Part of a small language model's weights.
Size: 14 layers, width 192, 4 heads of 32, MLP 512 SwiGLU, 17.8M parameters.
Architecture: RMSNorm before each block, no biases in attention or MLP.
MLP neurons of a small language model. Each row is named by its layer, matrix (gate and up: input weights) and neuron, and shows model dimensions 16-111. Each number is 200 + 30 x the weight over its row's rms, rounded and kept within 0 to 999. A neuron's up and down rows have the sign that makes its largest values positive.
Before each neuron's rows, "fires on" lists the tokens most often at its 100 highest values on Wikipedia text that the model never trained on.

fires on: " and", ",", " (", " was", "ologist"
L11.gate510,242,186,246,219,226,166,236,160,155,146,158,174,194,214,201,169,184,234,197,184,147,254,210,199,164,195,228,199,172,197,196,196,186,213,150,187,210,225,206,194,173,201,178,208,168,188,230,278,230,186,229,204,208,148,148,176,167,163,187,214,212,149,188,209,212,203,242,167,221,213,176,219,236,193,216,231,213,217,227,230,195,205,189,238,206,188,220,188,203,208,236,207,211,205,232,142
L11.up510,194,198,205,179,228,190,154,195,197,235,197,198,182,175,240,206,211,246,221,143,180,165,203,198,193,183,188,204,244,168,264,215,219,217,211,180,207,203,196,183,167,215,166,226,155,161,191,166,256,206,205,154,170,189,197,154,236,254,236,234,226,206,200,190,195,233,197,194,188,251,183,221,190,179,207,189,211,223,182,231,154,209,219,231,206,203,183,245,208,235,183,138,194,288,220,180

fires on: " was", " were", " control", " be", " been"
L8.gate369,150,203,236,207,211,202,186,158,166,193,188,170,221,179,164,180,220,194,176,131,228,193,138,224,210,232,166,227,170,171,222,210,173,160,151,189,194,164,184,218,213,192,214,219,182,187,222,207,228,223,217,236,175,177,147,205,206,231,212,217,212,166,151,206,136,216,196,211,228,176,182,235,218,228,224,177,247,135,160,271,202,165,144,223,185,214,217,180,171,211,184,191,176,232,178,181
L8.up369,193,205,193,211,218,178,215,241,228,244,264,153,181,259,138,232,228,208,188,168,177,213,156,210,204,208,191,190,232,178,201,150,125,211,223,161,175,163,244,226,242,233,146,156,206,180,184,183,203,184,205,185,202,177,215,186,148,267,221,193,171,200,228,265,215,198,203,122,184,212,215,218,156,197,191,172,205,205,215,207,168,227,231,200,228,265,162,253,167,221,228,185,236,251,216,207

fires on: " of", "s", ".", ":", "es"
L2.gate135,187,177,225,168,152,193,269,182,206,163,223,191,194,179,142,203,207,228,201,190,238,241,185,192,206,172,222,163,126,178,260,207,218,152,241,222,246,239,209,188,179,191,226,229,166,194,240,187,219,177,179,161,251,223,183,209,205,204,195,139,165,252,240,164,188,199,259,210,227,190,216,184,221,181,218,217,207,177,241,205,232,194,199,216,213,188,195,196,211,252,236,132,175,201,179,216
L2.up135,233,220,231,185,148,200,239,149,217,152,207,180,212,178,219,193,252,233,170,209,169,226,227,274,175,195,228,169,154,214,203,229,198,124,216,206,256,243,158,204,165,212,269,222,191,196,234,162,212,175,175,180,200,185,196,230,204,204,204,164,218,226,243,123,211,185,204,205,204,178,196,183,228,227,243,270,163,201,194,207,242,193,210,259,130,186,210,205,234,238,212,180,177,185,188,216

fires on: " and", ","
L5.gate188,205,175,154,204,220,204,215,167,187,178,196,202,155,202,235,178,185,219,226,172,194,251,187,195,128,251,233,217,178,202,208,183,176,196,171,176,159,160,254,215,206,191,185,183,194,199,197,274,211,191,198,242,187,221,208,172,145,183,174,151,181,225,259,139,245,136,193,137,163,195,197,183,198,177,252,172,224,185,185,200,187,197,127,208,269,160,197,218,214,182,189,225,238,161,201,209
L5.up188,208,146,189,203,221,182,204,226,197,195,157,191,213,177,218,172,186,211,208,180,240,225,182,212,211,201,177,201,156,202,277,241,191,207,206,213,221,180,232,234,206,174,195,229,113,215,199,240,209,179,109,196,177,206,198,128,212,217,197,221,173,238,240,208,225,133,216,185,231,276,203,169,199,220,227,194,211,159,292,255,152,261,217,224,194,211,180,223,196,187,202,240,210,208,193,248

fires on: " which", " that"
L8.gate457,154,183,184,221,195,181,242,230,201,251,213,216,200,236,143,185,161,244,252,156,182,206,207,226,219,192,214,257,208,178,205,180,191,187,248,220,180,133,201,221,166,201,217,184,189,188,230,147,218,176,225,161,185,224,173,248,205,249,182,177,219,216,136,153,140,174,186,198,230,218,243,242,210,229,204,223,302,145,178,185,239,172,197,206,198,222,188,208,195,201,176,227,195,209,238,228
L8.up457,176,160,204,164,217,163,203,164,190,145,169,219,261,216,141,191,230,246,176,163,249,221,191,182,220,254,247,221,207,209,168,203,192,154,227,183,187,252,197,192,171,185,161,166,153,208,232,201,189,308,185,236,238,187,188,225,201,174,237,156,178,174,210,190,201,229,203,201,232,168,225,151,206,218,227,193,148,212,242,173,190,175,216,195,199,229,248,209,219,198,201,144,126,229,197,124

fires on: " were", " was", " not"
L8.gate329,227,131,182,189,202,167,172,189,157,208,212,132,184,225,200,189,276,272,176,177,172,226,199,139,220,220,194,236,173,210,154,209,184,180,194,199,187,189,208,198,193,243,161,200,211,233,169,201,197,156,229,235,198,243,162,191,149,200,214,170,198,147,193,183,166,197,189,240,259,168,216,213,213,210,204,225,226,209,177,225,167,197,201,218,204,195,230,213,214,165,234,188,202,242,226,228
L8.up329,193,155,136,196,226,181,164,168,225,236,218,191,183,209,210,243,215,153,167,217,212,236,168,195,227,185,158,154,161,152,187,211,194,216,175,194,190,161,220,176,184,237,218,216,211,216,165,169,234,239,188,175,169,190,192,149,156,262,238,197,215,229,227,230,169,228,207,186,188,213,163,225,186,209,158,166,195,240,151,211,157,211,217,184,157,217,219,199,161,162,236,237,260,250,194,243

fires on: "==", " and", " of", "==="
L11.gate233,176,197,126,201,223,235,184,224,211,187,174,199,194,184,270,234,210,171,290,219,186,163,179,214,206,233,211,185,194,174,223,194,208,161,209,182,186,230,234,212,213,157,178,187,213,198,188,170,226,191,206,174,188,289,211,194,249,193,208,167,158,174,227,192,247,115,239,156,210,194,177,179,187,178,186,184,211,203,237,222,191,218,171,203,251,194,189,158,132,209,185,183,246,179,159,196
L11.up233,181,200,169,219,196,216,169,225,204,216,178,202,216,148,174,166,161,222,174,189,146,156,211,174,241,151,197,157,173,189,209,242,178,133,187,139,204,255,217,169,188,196,120,197,216,208,155,173,199,172,125,217,215,190,223,156,184,192,161,167,211,200,205,232,217,165,251,201,188,194,192,209,179,232,157,283,210,203,174,201,196,205,191,211,199,209,203,131,162,201,192,162,189,197,182,213

fires on: "."
L3.gate177,241,233,206,160,214,183,206,218,165,178,177,175,154,150,154,152,198,208,176,224,154,200,225,188,210,204,262,181,240,199,183,170,187,236,142,196,181,203,166,166,249,234,188,211,253,175,218,206,163,177,220,164,176,223,177,176,223,217,189,238,225,150,163,205,235,141,234,170,231,230,229,166,130,213,204,183,203,178,160,194,146,215,242,219,221,174,232,142,160,192,174,188,212,239,226,187
L3.up177,222,218,194,252,196,236,215,198,237,184,193,221,221,181,170,149,241,217,165,168,169,224,199,230,132,166,203,178,190,193,206,212,201,203,195,253,210,167,160,205,159,172,231,234,209,249,232,187,150,173,199,204,197,242,224,156,252,220,237,199,179,197,220,216,165,175,198,197,210,223,188,193,176,196,210,168,213,186,264,242,223,182,239,232,224,190,199,159,195,210,161,172,190,194,217,201

fires on: " of", " to", "-", " –", "–", " as"
L5.gate411,237,218,211,183,223,184,190,209,198,193,156,254,176,240,177,210,147,226,213,223,203,172,184,232,174,210,197,222,185,196,193,193,335,198,196,250,142,241,152,152,223,188,188,247,229,251,236,199,205,196,190,215,209,223,164,194,198,198,217,216,197,227,169,177,215,189,181,189,180,199,164,188,229,223,280,216,251,221,206,212,232,208,178,152,189,169,232,190,190,227,207,204,196,180,187,227
L5.up411,191,179,171,226,196,274,190,204,119,234,216,252,180,215,235,207,140,221,161,238,186,240,216,190,190,215,178,170,222,183,270,220,215,190,224,184,242,172,221,140,115,120,176,203,247,148,192,172,249,183,183,196,225,225,204,208,217,206,203,169,213,197,225,230,236,217,141,175,196,165,136,174,199,213,169,210,210,184,199,152,218,205,171,181,175,227,200,180,160,253,175,184,239,241,176,203

fires on: " which", " that", ",", " is", " It"
L9.gate335,204,159,164,166,243,272,203,220,160,223,153,211,204,284,194,239,197,186,237,141,194,203,200,189,243,155,125,230,286,191,223,193,203,220,205,183,224,179,200,197,195,213,188,228,209,213,218,211,192,202,166,167,182,178,182,233,220,244,227,214,236,169,210,164,254,198,189,186,253,235,217,184,224,162,254,183,188,154,210,173,174,183,179,168,236,232,200,199,187,170,178,211,210,186,196,175
L9.up335,149,166,194,256,227,251,160,186,171,177,173,167,217,232,182,189,225,156,184,126,182,230,195,178,177,206,205,219,220,190,185,211,227,164,188,194,184,229,213,216,231,171,168,224,192,239,197,176,188,202,219,190,169,147,168,245,209,200,185,193,180,162,213,226,200,249,203,221,208,138,212,185,206,209,164,182,242,211,186,173,193,201,318,206,197,154,203,203,232,137,224,161,203,251,197,196

fires on: ".", "\n", "S", "A"
L2.gate40,218,211,218,150,219,235,176,196,216,201,174,202,232,204,155,169,200,229,209,184,178,231,235,218,240,202,209,190,204,220,203,217,174,228,220,173,182,211,176,193,182,187,211,225,190,208,173,181,211,177,216,188,125,217,156,166,213,229,212,164,201,118,180,187,208,86,249,188,195,238,236,190,193,220,232,206,236,217,192,156,232,135,156,203,198,209,199,190,211,218,226,151,202,198,235,201
L2.up40,206,214,189,204,232,194,252,166,207,178,191,197,184,194,209,186,148,232,209,202,176,244,260,240,186,230,211,235,227,247,244,187,192,226,205,180,204,241,166,237,216,203,222,203,222,238,166,226,222,196,214,160,142,284,182,143,220,195,261,197,196,199,199,181,211,132,162,199,197,235,234,190,245,272,262,256,235,182,207,159,216,214,196,235,183,213,187,203,187,203,238,188,200,227,192,206

fires on: " and", ",", " then"
L8.gate462,209,233,213,166,162,223,190,218,199,184,227,174,254,159,204,205,189,160,262,195,213,185,169,150,239,236,198,210,248,186,188,187,137,187,187,215,185,167,246,196,211,181,208,211,234,233,226,252,219,216,199,205,213,216,192,214,201,169,176,144,225,162,269,177,230,142,164,156,171,224,201,183,160,191,223,221,163,188,174,148,184,191,204,198,220,138,165,192,166,195,182,167,232,189,224,254
L8.up462,189,190,187,160,261,186,192,198,173,226,170,216,181,146,227,214,165,193,178,189,232,192,230,194,189,188,185,160,206,263,280,227,230,201,222,176,226,226,204,164,185,198,156,202,212,203,168,298,165,218,229,190,203,166,212,214,220,204,164,193,205,236,194,210,309,193,163,195,228,186,215,158,241,235,144,238,245,222,198,235,190,208,199,197,185,209,215,180,187,198,144,222,188,204,205,155

fires on: " to", " not"
L6.gate496,182,215,198,213,172,194,245,174,204,213,160,169,272,210,177,188,177,186,186,203,212,209,160,188,200,208,172,223,222,187,175,231,182,221,159,218,182,144,192,186,247,217,200,220,244,233,185,230,190,197,209,164,236,225,174,182,199,178,198,168,207,209,158,210,213,217,217,168,205,233,209,218,170,202,146,238,254,180,148,121,172,242,203,224,174,133,243,242,148,190,229,183,266,184,251,200
L6.up496,134,189,194,207,178,154,220,238,185,218,176,139,199,213,241,211,221,195,204,150,177,242,187,214,218,211,174,159,218,167,162,221,138,173,230,190,225,197,244,229,217,234,217,206,206,244,206,188,260,237,228,211,221,193,201,184,194,176,190,189,172,181,229,229,219,186,229,218,228,167,162,198,131,166,152,220,220,173,162,204,177,234,187,196,173,202,201,234,158,159,243,224,211,198,210,257

fires on: " to", " St", "rian", " of"
L5.gate328,219,206,188,135,225,189,214,196,225,203,172,240,154,233,158,247,161,209,222,173,200,215,96,220,170,211,209,196,211,181,238,257,241,211,150,199,211,210,164,159,173,191,209,200,209,282,187,186,170,243,190,234,170,167,182,190,206,180,175,238,163,212,190,218,220,134,257,273,184,211,212,207,168,209,269,196,206,213,194,236,212,182,213,177,206,200,187,206,161,228,210,214,165,200,211,228
L5.up328,193,212,202,180,259,243,223,257,221,213,169,174,138,175,225,143,186,184,236,216,223,171,206,153,193,176,179,192,215,199,222,265,181,191,213,171,226,212,184,157,203,202,199,187,182,270,207,182,259,241,152,236,173,195,246,171,255,186,217,164,226,189,233,208,170,160,201,213,182,182,191,156,242,183,246,145,193,224,205,195,181,228,210,195,183,195,156,202,205,126,217,214,180,223,158,221

fires on: "-", "s", ".", " World", " day", " to"
L3.gate427,181,168,166,166,191,192,189,206,212,178,189,251,151,181,200,161,178,239,202,198,213,232,146,174,214,217,216,199,182,164,259,258,207,214,233,217,272,164,203,139,173,199,174,214,216,223,137,196,197,213,200,193,169,152,171,223,195,204,217,199,165,235,171,155,175,177,212,201,190,203,221,175,214,216,197,174,117,194,251,222,166,199,155,167,200,216,229,186,202,117,234,170,230,197,235,185
L3.up427,123,174,201,210,189,196,196,162,262,164,189,203,228,206,234,210,252,165,198,221,204,247,196,248,199,191,203,214,235,230,262,186,193,160,155,225,221,166,128,247,196,172,237,214,147,197,216,146,209,218,210,164,191,197,228,213,192,205,174,210,226,229,222,153,189,205,212,262,190,250,204,190,185,187,216,262,155,179,201,233,228,255,174,226,200,198,148,216,113,159,212,246,232,210,192,203